MLP neurons of a small language model. Each row is named by its layer, matrix (down: output weights) and neuron, and shows model dimensions 464-559. Each number is 500 + 25 x the weight over its row's rms, rounded and kept within 0 to 999. Numbers have three digits each. A neuron's up and down rows have the sign that makes its largest values positive.
Before each neuron's rows, "fires before" lists the tokens most often just after its 100 highest values on Wikipedia text that the model never trained on. A number after a token or word is its count.

fires before: "1" 32, "2" 19
L6.down1139:477474504566508472521490539517495541514470547528502459486494496554474501473491519465515462498498524498507478507497535514521505478505507540456489527516515523476529492470497469524509508454497497512476524464506484523505523545492477485483522487506528526441535513496512518492499486516522539451

fires before: "0" 31, "1" 19, "2" 9, "3" 6, "14" 5
L2.down1515:487509498537501581515477502474558484498489499495530515498480477473512488476558474508530536550493498473502491517479511527501507538484442469473517493470469522471481519501478519478484535521484513473478502500492471476494503536489457523503491501511483490470544530521507521427491502479518479468

fires before: "2" 44, "1" 42
L7.down660:518536506501475512470490500482521474538497448481477518524495476504477499488448490476478484460517466504512490543499526489470551483531484525492497525521480572501546538497501480489448525547550485440552513515494504535480530488519499507514504514499546496527495489464484507505500496477495548482

fires before: "1" 22, "2" 15, "ugu" 13
L7.down756:492491467461487569481531502502554487483527514477505518510527468479551489475496495511475491475475538542518501522496522512536450545445476517499512500513471514517485489471510497495526494477487476519463495498514502544500510494511497510475500480485533487533506515498494453496510486465498497528

fires before: "\n" 31, "\n\n" 28
L2.down1568:495522497495495484495504486460533473515485497498502475489483491497517498474469551495466548515510489485460497524506454500516559497508481458565476516465441473516488490525489510501472467553525519514505456487488494472499535508487510494496495491486477508498488545498515487524478497512518530462

fires before: " | " 34, "." 10, "," 7, "–" 5
L2.down1242:494480509490452485476439501485463514525458479481545471509510514504455467477500545548508501484507529580512548494461500531515506497492517496487471481508538490487499470548513490515520482499506538524575509507505484522487505540493462459460500503528496520477515519476544484495533542492504510505

fires before: "| " 25, "|" 14, "F" 4, "A" 4, "| Outstanding" 4, "2" 4
L7.down1257:492514505470507455519513519510513470513531463451518485450486484487514479510484551500494534518504488494494492493516498497473515473489526525601482535510527512515514463495555518515507490522505526514471507508494494529502522528529544494471500499529462556506460518501491468528489483496465526496

fires before: "\n" 26, "SA" 8, "000" 6, "26" 5, "25" 5, "50" 5
L7.down1299:517477503482451464499543498461491464493509512504515509481498457482539499524497480540516465508528523488537465546508432504501488527499540484532500530501499478520517525528522541552489512500475481496478520501502526484491491472536518507508497472524511498535459521534474476527506483513479516497

fires before: "0" 35, "1" 26, "2" 12, "3" 6
L2.down469:489512515496473540482493510531504542466486459546491523483507525533509479513491478474513514463539506528510510509466521479489490530476510505437499537495439497481489526456495527548513523539499486485511472437476544512497499528545511475494498521459534496497464503505437504488520494520510494485

fires before: "." 37, " | " 18, "," 18
L2.down852:538562508478562461469491504477484505487507530561457492472538492558523478539521474533494510481523504494470489497486475512526545497498438522459525501497497488514525483526438518530476529458506491525466497482467493478534507493497499536532456500474496507463528490490462477495492530518506549517

fires before: " | " 25, "0" 19, "2" 14, "1" 14, "3" 5
L7.down1667:470482483513482525509467491505517510491535516474527516526453483490493505464505475475499511513468543497536551541469496473528479516520449479466468526514478504492486475474517561487481485503474551488449523478536537509520493500485502473457525535460474477482475496504515515487544520493493512499

fires before: "0" 34, "1" 32, "2" 16, "3" 7
L2.down1182:493529510498495471545528525483484502498488441520505464481486535515507541485509511494529483485480507547464469500462490525507471477517510504489522506502476509505480497536472534540503455488478513458531465498504492496515507520535455546504563516534466476511462509503547481520532498469508466501

fires before: "." 37, " | " 32, "; " 5, " |" 5, "," 4, "S." 4
L2.down936:487514468506483427529519488491542490473494487489529503498444462516547540456492476514502495532510510499503500515520520472492446497520509553498436504480500516504499513497486461517475503541492450561470514479503508516486505496488529520467516484505505462487480487491504518491567539448514460489

fires before: "|" 26, "| " 18, "| M" 7, "| L" 5, "| S" 5, "| V" 4
L7.down517:530482491487453486484522505457526509507511515475493478522496455528520532537492512496522500489492494555501456522485512516481457524478447532657517516504477543477487477526518486507450481489505540523547473509485508492533462498506552509496494504515492504443485523499485520478507505492545488492

fires before: "1" 40, "2" 24, "18" 5
L2.down390:484501514480527480482512513513478487530490512552543501478492510464473496539539497495471526488534488522450500532495469477558461526475488500500515519462520499456498517542537473498507445477459510444523473496476512529520514505503471491499476473536486546503502558503481473479522523507492518446

fires before: "." 11, "; " 9, " | " 9, " / " 8, " |" 8, "-" 6
L7.down819:487513474509511451505571469481529513496513507459496508483453513487518475471500476512498495469502515453462531448560511539473501526505493477511463470491461509490512493490489531486521501500527456501537502468504532491526502482523526476484519480482466502517495483526503513491484521482480508505

fires before: "7" 16, "6" 12, "1" 10, "0" 9, "8" 9, "9" 9
L7.down273:490490496476526505539476505508499501446486555487521512459462509497531487496464495500504508455513492494505487513519510461510528475506522526547533463512537532496514539509525511500506466457503502505517519493484518461475504556494492480466491468510503499481472464558494463561481519499525500487

fires before: " | " 45, "," 14, "0" 7, "." 5, "–" 4
L2.down1550:524488549491529387488515489533473497471477498483484487494547479478498500539473520466525480515469480486521536475514505478494495524523491503512455490495497474488469465538457485456509480501508491481530493476481506505474481513497496496503452498467521452526499515515464462522475499496515501493

fires before: "1" 78, "2" 22
L7.down1438:480513513490489543473506516494474523526504489479526516527530514478510511530496469505492438514522494539461496475507526495464493518539549498530515489519505524475471520494528495496475534504493506498516515498482505538502505512487518465487551478490477504469516463523467489495500502531476520517

fires before: "0" 22, "." 17, "," 15, " | " 9, " |" 6, "1" 6
L2.down73:508515508512527510471458489536558503478539460503491522492507541485513471537515480492502480501506546551476480527486494454509507488522518479458516452466471459501480536457492452505481517516483475473474455476504545528501482487515494502497459498508516518485475505497487522509547465489514550523

fires before: "4" 15, "5" 14, "7" 11, "3" 7, "2" 7, "6" 6
L6.down993:506470537468503520527516515465551498490538474512492521518492510502538417541482500491487539488468531505498501522535532527509498487481550487442480477492519503504537470452456540521526511541528515527541540506480461514483510537517520504506510512501489498497493500497527537465466489516526528488

fires before: " | " 45, "." 31, "," 10
L2.down465:560549499505484456518471500487494551511526521467535541497489457503460536483500484490506447518498505514504522470531507496473520515560470477535516485465516533511531487516505504537523458509461503531448488483498473528552507497503490477504552461520504469516503465516450523480499488516492505528

fires before: "1" 35, "2" 20
L7.down1289:499495491539504482488480495484507510511510528527530496536477498474516476486523514547494495498491497457476505506518490518504534506525513481454514567518475503494504547446504481476461547508467520524502483507494472494465470510489515499533461490483497503488566471541459464459513504498494547495

fires before: "–" 24, "0" 18, "1" 12, "2" 10, "3" 6
L7.down847:562496506467525429483482489513480525529542513492458489502530490507522510502502496500497481515518470515509497513459492502514478508469503451475511519529492528483517497529488487489464493521456520498526497537517552480504495505478482508505486496475515506460473504474483481527551470492529490505

fires before: "1" 69, "2" 8
L2.down920:476524506486523524465529479508498482462498488483493504544486465450455541482506478519485481501519486497483520528468479528491480522511485472533589474526502504536506514500478500495493507514501465511541494508523516489490463532533496523467487515495470497495482505505498479501497459486509515524

fires before: " | " 30, "." 26, " |" 10, " | ." 6, "," 4
L2.down539:504471523482497466542431515549439471473529520509517500486502485502482523500529525522520472533480525476521530467511481522485511451518496536526492492438523458525468483504511470489555525517502522509533517505500531482473516524517458520496520487494487508543485509507494562525543462513520524499

fires before: "ville" 12, "11" 12, "3" 9, "12" 7, "7" 7, "10" 6
L7.down779:439526539510483494475484476514545513495445470522522536480467481504489480505445539472468509548513558500490488535474531492490474505527546501557460542547473473516496482469478479529521527485500483443482497476526482542492495481536551501503463530459505517499485483514573526470513485561511549458

fires before: "0" 29, "1" 16, "ad" 7, "erm" 4
L2.down707:520497515502525507524480491468541489481468497498537453523483480520466476486477519525469568522522483495486527488453471495542521456508475531445473508534534495505471472497537478482495490503526531541504481474508526526516499491551527494496536534484508511483501491471490541476504513511518574481

fires before: "\n" 59, "\n\n" 24
L6.down539:523455483528499480503466480486542474476564498534491536501501521514478520501508538517455486474503505499489517509530463476485456510526511496555486532459461483510496505487536546476481495492551523491528458486564515484486498520481463495480460488491479508500523507506535508489485476497509520492

fires before: " | " 52, "," 17, "." 14, "ima" 4
L2.down1396:455482509449526540528499542521458489550477498488534512513486490513487489513489469488498519585547499490490526488522466516470508459504516440419530492502543486495494490512472511504463493498478502467530467511481500496499501496492522476467525504491511514522493501525462510464505501470545495501

fires before: ", " 20, "1" 12, "2" 11, "0" 6, "i" 4
L7.down500:483534503473555519516508504504521500500515501482497474522489484506491526487477531533499545462503533514521465535536484513484541464509514514484442534512500535482467520482462466508482521531498512488540511501509508460503491492497508515481491530476511498498497521506506491470484527489454473502

fires before: "0" 25, "1" 15, "2" 14, "3" 11, "4" 5
L2.down1148:487512512501484545509526522503541469517506485520515554515512504545547501547479502490489507462472504541491511498469486487532521482499480481528454510511476538507485517518486508518502504529487473457563502522513491520495440522504491524493507508455501524540478525510502529522506530524483519457

fires before: "\n" 63, "ologist" 7
L7.down30:513480465520514490469480510484552492487544508485535486479581481509491548496522523476539487461478487506491478532499465500482549492495505518538502468488474529503463514510497500525505502520488459480509431482521505527531554514483533531511553510511491463563501512514482500519517475517512514495

fires before: " | " 62, "°N " 7
L2.down1093:504509510504475515477562546491451520481466507505503507515492465536547495491432500523505510485503515466469519506546536485460504475535477511455518506442477512433537492506519506481532497524519484512479508464497484505505487481480488510498524475480521471522495545510532515485486479521476478517

fires before: "2" 24, "1" 22, "." 8, ";" 4
L7.down785:476497539504543475489545509507489534564497506525496497447531500506504485502497505531455494501446502512499515494543486464515523502522522480556426469533500537481502497515542463478480494492472496530555467502457493517509470490491505514440492499474496555458515490538551461498502496494537512520

fires before: "7" 15, "6" 14, "4" 14, "2" 13, "3" 9
L7.down1203:505530469553495515456504508491514499435467479524513450481461495461473468515525527505496553532526508490509505516505501522535497506478514522472505487506480513476478482483533557500476503504489479518516516497505492500500507503482476489486557503498498504542544496515494523506484465478474495477

fires before: "0" 20, "1" 14, "2" 6, "4" 6, "ief" 6, "3" 5
L2.down1719:488451485469538494493505519509504533556468496515521468514518500496496471514542539529544519518450531508534504454495474493477481520505485524493473466459528515523473559499507510510527499490475487495528513495473502509506507521504444486529533518461498475540480493492569495530484546514488482523

fires before: "0" 17, "1" 14, "za" 9, "rad" 5, "akh" 5
L7.down874:487455482490494493534501466508467458502439519540524483496518483467500481536510528512515500573522493514481460518497508497518484508491471494510468448509461538437498468494525483493459473515488462497520502505521552500504493487466492534425501472512485515495492501538523498513510488520483429507

fires before: "2" 65, "1" 25, "3" 6
L7.down939:487495523490531476497486504473525530472515470484483470504488532492474505519448521481518491497490533536488455420528527493523470491452558491568512452499484493469469412476477503514520518494481510493510487534494509486540526498542504527436516527479516483499501493464495540447501514477480568524

fires before: "2" 79
L7.down1361:522510502467509549524534498518532479531535499492509531512546433483528550494512499500523481487486518502501476548504495493486509522502496537498498494484503490495531489494500499472449503476477478535524502535487536481501476460517505480562467492529497502453467474506454536523539483473500520448

fires before: "1" 18, "0" 16, " | " 11, "; " 11, "2" 5
L2.down1045:479477485505448489477500465481510479507506501543478425493458485476523518503517496488485488495482446479477504471480528526503480475493502481557549480514499500484527484475489484488490471520508495500524548498507536509491541487455442493496475462519514519504436473517531510483475531510509475477

fires before: "0" 62, "1" 11, "2" 7, "3" 5
L2.down1085:494453499492470531496514480487474505464484527501532474542522474510502468463529484484547479512508469543501484461506498456479499482548467496478448499498471569528442500543499486460501518510513486487533519516484474537462503461507493494516463491503495496494452494480529495490522471536509502500

fires before: "3" 49, "2" 25, "4" 17, "1" 4
L7.down257:496490496502549541515495500493466515491536492507489461488508531464544502462445504536511484513437528493534499477534499492478536475497517519471491546489493473492476475495473524519499514494458487540513506506499560491477488481548490442516511471523453501451527476545510498501516507484532495493

fires before: "–" 68
L6.down1249:468522479508515476513506542450529507519497491521482515513494500533545503475545493534517510553476456508430491515513439507466541512525499478484508486499539502540508494520482486461500493525464501540472497547527483468526515509565509492498440498490474471469497503534495491498484501528459519470

fires before: "1" 34, "2" 11, " |  |  |" 5
L7.down1069:459514501553562479514511514548519513513469536522511507489508501508499477513517476470517469522524538504489480522535508496506492444484528527519493539480516543497535542510482475544478489518491503524438511521542522499470534483527517451510495494496498523454510502540510530473505507524497499535

fires before: "2" 36, "1" 27
L2.down1063:474463486506461467497528500480553481482488455497508497501474552499499528520537501455500483470511498519511523486511521539473489518511534508502529503498556494518496476494462485492506519547550446472536548458528493541542549503460485478481482483556535494518539515487556485536506478494509514493

fires before: " | " 40, "7" 4, "3" 4, "s\"" 4
L6.down758:481487537513477464527498540508492502518475531495543535516539490485518484517499550512545522517471497526500505479472482503509516468477501492487486501491569488536495484519496461532483516535480505451462535489480492502497458461554474505509519507505511517533477481492501494497451511515522494510

fires before: " | " 72, "," 11
L7.down103:486508517470528517540465501537509519515482532481507532547470473499503537476504492504457480468447533521504529515531524548502541501534524498501514529480490505477482502494518531525508507494506453459464460561531492480496505495548449482512489492470526449483481501494479460529498490482509519494

fires before: "0" 28, "1" 19, "2" 8, "3" 8, "5" 4
L2.down1500:513500518526440480494541476453548512480504483553491503482515512511519528535547475493506540478520500505500511464504480513504487533496538515513462523502532499490515508524475524497476491503487477466489585483493496518489457477496502526489518499489532517557475488485502503493466503437470480498

fires before: "0" 32, "1" 14, "2" 10
L7.down451:477502475509494472517471494524520503461500503468513488481507465546491546495481500505502510550502441512525467520518481524481521507487484513462499510510540490506523501480519507516503464483529459460520487532494521480495500458497493490465582515541509499505497472523463468477555577467479508517

fires before: "." 28, " | " 25, "–" 12
L6.down884:483486520524502469546490484436505484507479519508488446534551521476463488487502523470496517480547499478468509488520507475490524505489455494516501476488476537515516478461497495435495476547502545490511516569472463526521507528523543528503503554505486466504520472504519461503494472519493486474

fires before: "-" 27, "- G" 14, "- P" 7, "- E" 5, "- B" 5
L7.down497:473534486489514508548492499486499479498494462524482501483506480496534466531494526482497484511524518479481496514495513538516463503543481514638493512501448537512518484501518516499506475522525526492482475499485517473489507489520496480518540522516513488496481460484530511508468489467538512526

fires before: "2" 28, "1" 19, "th" 6
L2.down1060:505539505553510493516562477525469457505497496499522543445541512492496467533479448528456463497533505464523542492539493480514470509451525507622471481477461503490468524450492484512539501469499468492513498484515527531474472480504515480466484507467498532487463481505495510514489559527501470441

fires before: "3" 24, "2" 17, "4" 11, "1" 5, "| " 4
L7.down1599:498497499491497519476519484492514488502534497523535518499489483476534494478491529499493482486550512469520536493539508550529517492491467529498482451478477504497434521484494488500479481552498481493516492547522462462549505477485502481456483490531484467500533515538491502499498526521534538522

fires before: "\n" 37, "\n\n" 8, "2" 7
L2.down581:468509495475492470512504448505519495516455465519488505457535499532475501548508512538472488492486465519527511471534520477514510510523511522569505481482494434483461500508518488504502486489511499487526482523469492539516520542466525487473505469481521536493515509538487495528510485541506536523

fires before: " | " 19, "–" 16, "7" 10, ":" 6, "; " 5, "rd" 4
L2.down175:467460585528505518528523499481495503500506494485515503483516485522505520494486506502513503427528469511485500499512478477496486477508493504526488494514484484471512492514496508482509504478519473577539451491524503554477506519545535546522523535466490461510479482493533533477479522521532475510

fires before: "\n" 67, "\n\n" 29
L6.down1574:511481534500490535515524511472510433496507514509491484470480448479477506508478494524505446486489504476491470530483515466482517492494483431498457507514484500501515509486525468524478458514494542490463497483535514502511560478498489502463523464502508543536493502500505483494466482513498501478

fires before: "1" 47, "2" 46
L2.down1084:499525493524547549459485491477539494540508490492571492514501465565518478501496517497523520482473499506488492516515502506475488458481488522557515504501469465467506474494469504501456473494508490520512504484508457554505489454524486505487485452488505530536515520505532448524517524465528505516

fires before: "6" 25, "11" 11, "7" 10, "5" 10, "12" 4, "16" 4
L7.down1605:493470519508438470464495512490509490510525524486494490510504491473518490531487466446512525501517536476492465483550491524521475478500508557521534512456468522501489485476499510516493504474523531497500475457494509478522511510543482512501480466511516515516488535476438539481459511526515528523

fires before: "." 73
L7.down1586:505496443515485492519523499520490511528510511500463523532537494494523556532498450508488528487473497501517564495526549508507468521525536541479502510476517500473519545508505481521483472521505470466472527509494507512502453479488496491532507532502519492492452473493499492539510455499544463509

fires before: " | " 54, "." 7, "; " 4
L7.down1726:518432513495473504496551482491480523514497521491489485442443508487434480493530502482495487496487480528537476483552492485520503496482493527480487501484501526520515474517492539500493542545505459525488512467497466516502534514485484491479514503479510529489459499530517504511528498483483481527

fires before: "1" 15, "0" 14, "2" 13, "10" 4, "18" 4
L2.down653:486555482501507519529482465496547494495505503478471504512443530503507537500501457496509469502530549506475493477459531547508478527497469497528458486496504516463529461443513558505473497543498507535508492534556563505505487562517500521489499500485505551481443495508482459487586490477472491534

fires before: "0" 24, "1" 15, "2" 11, "\n" 7, "3" 4
L6.down349:494505504478480486465474498488527490463517497495510494509536562448535461504495526473510530528518530455463504550513493531497519481513513466521506524491517486465518473483495491457453510530511514510523510471526515523509512472497458522518495543497563483507523474481556557514505516526514468514

fires before: "2" 17, "021" 14, "020" 13, "018" 12, "019" 12
L6.down326:492525521470484540484493546500498497503540496498556541528504520509485547459526503487487481510485526499498485570513470512488508522491509468496468512525517474490494487450510492518548508517504470549521501469483475531481480482498552507480475498475475490466498498499539515506504540468484474490

fires before: "0" 40, "1" 21, "2" 13, "3" 10
L7.down1001:523511517453523430466507475436484518491507492519497516532524516481516514504529538527508489473458502521478500528540487463504538511519519518536501522543505541513528489503499543447466468487509504496500496492533504439511520453508490475488501518520506520496448479506515513493503527495498520479

fires before: "\n" 23, "\n\n" 21, " The" 5, " In" 4
L7.down1651:471435503512463444523436507501483477507507485481507477507498516505481580492481525535533498522511479495478462535476531559515474452515537490501514478490508503520492474549562506452521510519484528489521495521469501495502463502504478489507532521524514503499508494457496481489513485480523488499

fires before: " | " 37, " |" 11, " | ." 5
L2.down619:497517505512486510552514506528532479454473490507464491480470490520471498503520456495526494481489524546506519514473498479532515508490440521516487467454457541492494488499474501502491498479493491447499507458470505464470533510501492448497501524507541530525466494477519512493506494466520492485

fires before: "\n" 48, "-b" 4
L2.down1689:485450544483505479493493514533513503483521500492474512476531474469507493508514489521471520533476527521499486502485526520512525495527494447472455498530539476490504534501502543493480468460455489475500498512545487517483462491522534508503487468465513489516525507482519497523547496523498504471

fires before: "2" 68, "1" 26, ", " 4
L2.down749:473543468559518503461518468499526446496460524477464512520507517515464546507498521514571499463499503485527541474527465499498499467529450481539492471508508489481509476487518494423516479552472508528504491522490459508510497521505463517467535516517560464504493512553527486496486476530457538466

fires before: ", " 61, "sten" 9, " | B" 7, "." 4
L2.down1205:533534556486491518544522486473510511510509516481538530517523476484502548549533539510511538538489504509506507468503530508489466497494528525517516527495455484476535498451505502518530465521496453496519491530517511516518524522463497529510526471500533490524499499549465492540483488442546484490

fires before: " | " 27, "0" 16, "7" 14, "3" 10, "21" 6, "10" 5
L7.down1067:549486515505504449509531493529515537499494524481508526475502525486499528503506494506480524501487532466486496489493485461497500531522470510538547503471488501544527474502511485499488536515527545544476497515493493439447480531456488502515494512495505500466527502479469499540476474501503544481

fires before: "\n\n" 37, " The" 12, " A" 4
L7.down852:484441510521516443520504509500494492495524522515515481520445500517514513534534546482507533558481511490446493537486492510476501502517511515576499535479503459481498507528469510528511495512495536506479532506507514522481518512487479503501530469493515545498477481481480458494499471489503499496

fires before: "–" 29, " | " 22, " Western" 5, ": " 4
L2.down1333:522521501505534553501498504532504470534497502491510537510538502463511528466459534470515522555500532531488516478475470524497523489471537473460546485451503518527488486507482513504492516527484539489492529552469494490547504511517492531540505485510511547525487452514507515492508462488523514481

fires before: "1" 33, "2" 12, "\n\n" 8
L2.down374:484481539481469533493545464499503491529535487517485511516522491532555496480494497485532500504524522485529477504494506545533489504454492537552476518520484537450494543533508496498511494492506500538549519517480521472476497473528488498535490529488555517460498523497535499504473494436515512524

fires before: "; " 29, " | " 12, "\n" 8, "| " 5, "–" 4
L7.down824:482496470468516562477461485484493508526510473525518533523535531534509547512522494550538491497486470491479486500537536496474503526490505490563516528517473484490512513509505537493494564477460481515518518482526509492507492500507536469514534517504470478483520500521440492516517499459498486513

fires before: "0" 49, "1" 12, "2" 7, "3" 5, "14" 4, "6" 4
L2.down1212:510489493487475538512482458489449496475533508460506503529467505458461486533529480507514516498519473520485489545470517494512470517494489481501514502486482508450477498567485510500468520567514504514493482496509488488479472492475462491470458483543503493497478483489531490526548486499532447520

fires before: " | " 34, "; " 13, " " 5
L6.down767:457497490457492498556529520494506490504507471475484514516494513479477562501503478543491466492479514525527493456518521512508471498467520485494479520489475518451474505509472585538497497491477483545439497449504527514461534507483509503465516450522484512472448489503480506488511469488511488490

fires before: " | " 54
L6.down138:518506507535499477513465498503470475498514512490508460506460497496491522492498500469515504466470480538515549509491492499513514483490523503548512455503501511518516488489527466528489468482498508516494537505526522501476493491417519482475488503503469538504473497467479542493473557447503529494

fires before: " | " 23, "–" 22, "LL" 7
L7.down734:466506492509509481501510527487512504471511508501500532494499542520505505499484507511475520460487506462484509545488489502492480460536505487464499470488509504533484507536507494487487529510538524480485545501506481475506474490476533505495489535505493488503503511508508517507503515489503529499

fires before: " |" 25, " " 18, " | " 13, "." 6
L6.down895:495471504530483534510504488423499514522514531467503491457515480498476537505531471528463518485509497454486472486540478495488496491452488502526482482533527469509495513518519511499486441538514484505530501486541504512515521448506495480481483479534463511553487459533491490481502495483530464501

fires before: " | " 33, "0" 12, "1" 8, "." 8, "; " 6
L2.down1328:515532549482508498496507473459482515483509483480461472445432494478507459521503512508514503482493484488516468462479485489480500518502474472531469490529499491513503529517508535509456481492463550537526510507509481476515507481484512466475465500523491510480519473481503490474504481482500505516

fires before: " | " 59, " | Total |" 9, " |" 7
L6.down1205:487484501512476541488530508541496530503506506507518517507481490502531510481505508476490479497504510475504506437505502519538526511565494491473526510490536522426527532522531485516513556497493481497472486485536483508473524534467526525495478501533500484508519504457554506506490524525522490504

fires before: "2" 30, "1" 24, "-Ch" 5
L2.down328:506528478535491542494500479431545459518508482458521489506533527489479499525500508458507499507509482547451503509504519480483486505486478480549511505484510518479528522477510458531522489528471485529496515521518509528528474457562508489507497523526528512492513478507466527494518495499537530493

fires before: "." 32, " | " 13, "," 9, " |" 8
L2.down173:531558493508467508492505495496520523478482463500532520490487509487515462503501493470508535556501525502469496464529514506495495501492478543578498473492503564549512486538479457507519498533495535483475489481475469521501503477527515469473484531510546514503508494543489497517466558497505504469

fires before: "1" 24, "\n" 23, "2" 18, "\n\n" 13
L2.down944:477443459495483436494489483476455482499483475481505506468496467488494495526493497498508509444495498498493521531473475469485481531428528517576497481519452535491474520534501486502474490476542486521535489525491492544506490552528465546517513464495513499496546508467519513548467477518509476442

fires before: "0" 32, "1" 15, "ugu" 11, "2" 4
L2.down1516:500474520533521508514542485518504490481528518439530495523488474515516482489491492517497469540518521511478502523540516533507480505551490521511465494470492528482488501501478458511488463450522512489470480519498524500471484500514518522509520526445469501548476478488471496506497482494524522484

fires before: " | " 23, "." 12, "1" 10, "," 7
L2.down872:545492503450451456531517480475470490500462497485474480457524485527497509485482484479543490543500498505512484464533487502483518490470477478520499502474501503479492521481500512540512496491466504512507490515438516512496534480530494499496512448482521522461534498495487501450468504507494516485

fires before: "1" 15, "\n" 13, "0" 9, "2" 9, "3" 6, "4" 4
L2.down1214:464513480533473534538487471504532465489475489492463508506513497508433520517507509461561523510542503482502504502445479510494486513510509492532499508507499499485501493500454529497441515484530529476460457471508496492472452485479500463461514512496527511506489520562496494502512480552481465491

fires before: "," 29, "." 25
L2.down1490:467440514534536546530470466521534498534476507495481532498480473511480491515482462505499502516478490561504503452501479523494525517503509499474532517489487496509525536525483488509466517490536444514513502521476482498544488535482463526502488495500469503455478519525478505482506475478513477551

fires before: "'" 20, "'," 13, " | " 9, "th" 8, "." 5
L2.down25:523510512533503477505506516529507523539491477517499454484532488491485494484485457468538492497472557538487514441504483497533464503510474528543473466502458468478515530509524510479486478441476467512498501472540488515500483514493455521494487513517478464495546502498496491495521505519534453492

fires before: " | " 42, "°N " 7, " |" 5, "\n" 4
L2.down475:497479487539483460527512519488529479520462489505502463501516487511472520528464489506493507493533476470496486474512445515530517523519463529461497448473468491487518482500497505488486465469505554509517469528513479523513442527477510505508475469494499557480479463499524497494498497508477505472

fires before: "\n" 30, "\n\n" 23
L2.down107:471473506474548509515463453496486468502486529470495497477487519484516478511491509504515454530537518476520520467472515521490538501510529485436495504481523514539527502527528446460484476476488494497490487559497520510546516497474505501491527478542534503479494532456459487498528494490497545535

fires before: "–" 36, ":" 10, "," 8, "; " 6, " | " 4
L7.down373:504499480499560528503510496475436465490469511516501473511464503480517476504509480519533481540512496566541468520436516494571514506474508518531484487514520520521527511503520527535507522538488524509494469432506487516469495508495488479500524519516521516515545519485505532514518488503486528523

fires before: "2" 14, "1" 13, "7" 12, "5" 12, "6" 12
L6.down968:459479506507489509467455477475558506487528498539472499534482533509471471427521488473481525499520487534459506467473500499542509548476470479533512494527475471517521508507472604523515512454503483481529497511499521481493507487552501488470522487524481493556514527452484466476531539462518496482

fires before: "\n\n" 33, " The" 9, " They" 4, " In" 4
L2.down654:494441517523548449477527481423495477501501498480516488519479449530520485495504530523494499511515526512513518487510471511537488480470532552625545496482470500494507506503527499483476492469520537525479481520500483516532465513454511494522554451509500503490494492470525485518477484499502491513

fires before: "0" 39, "1" 13, "2" 6, " February " 4, "3" 4
L2.down1449:492537500510511488528470469425516503528534458455521535528491512503510522497491498523512484495458492473570491512507506465539492538479497477538521474516483531541499495526545509524509479537525480553525523519543505531462417466502450468499499513541504497480516488499461482515515478506485520504

fires before: "\n" 41, "\n\n" 36
L2.down567:506519482532520531493540532505536476488550464524496469482448511504499489499477508511507519531527523500458499476462528480487500486505508515525503529510481498502486442514523499521472490515494509486490521493547499514495520495477450443517563489521539540531497503498494519519516502496445536509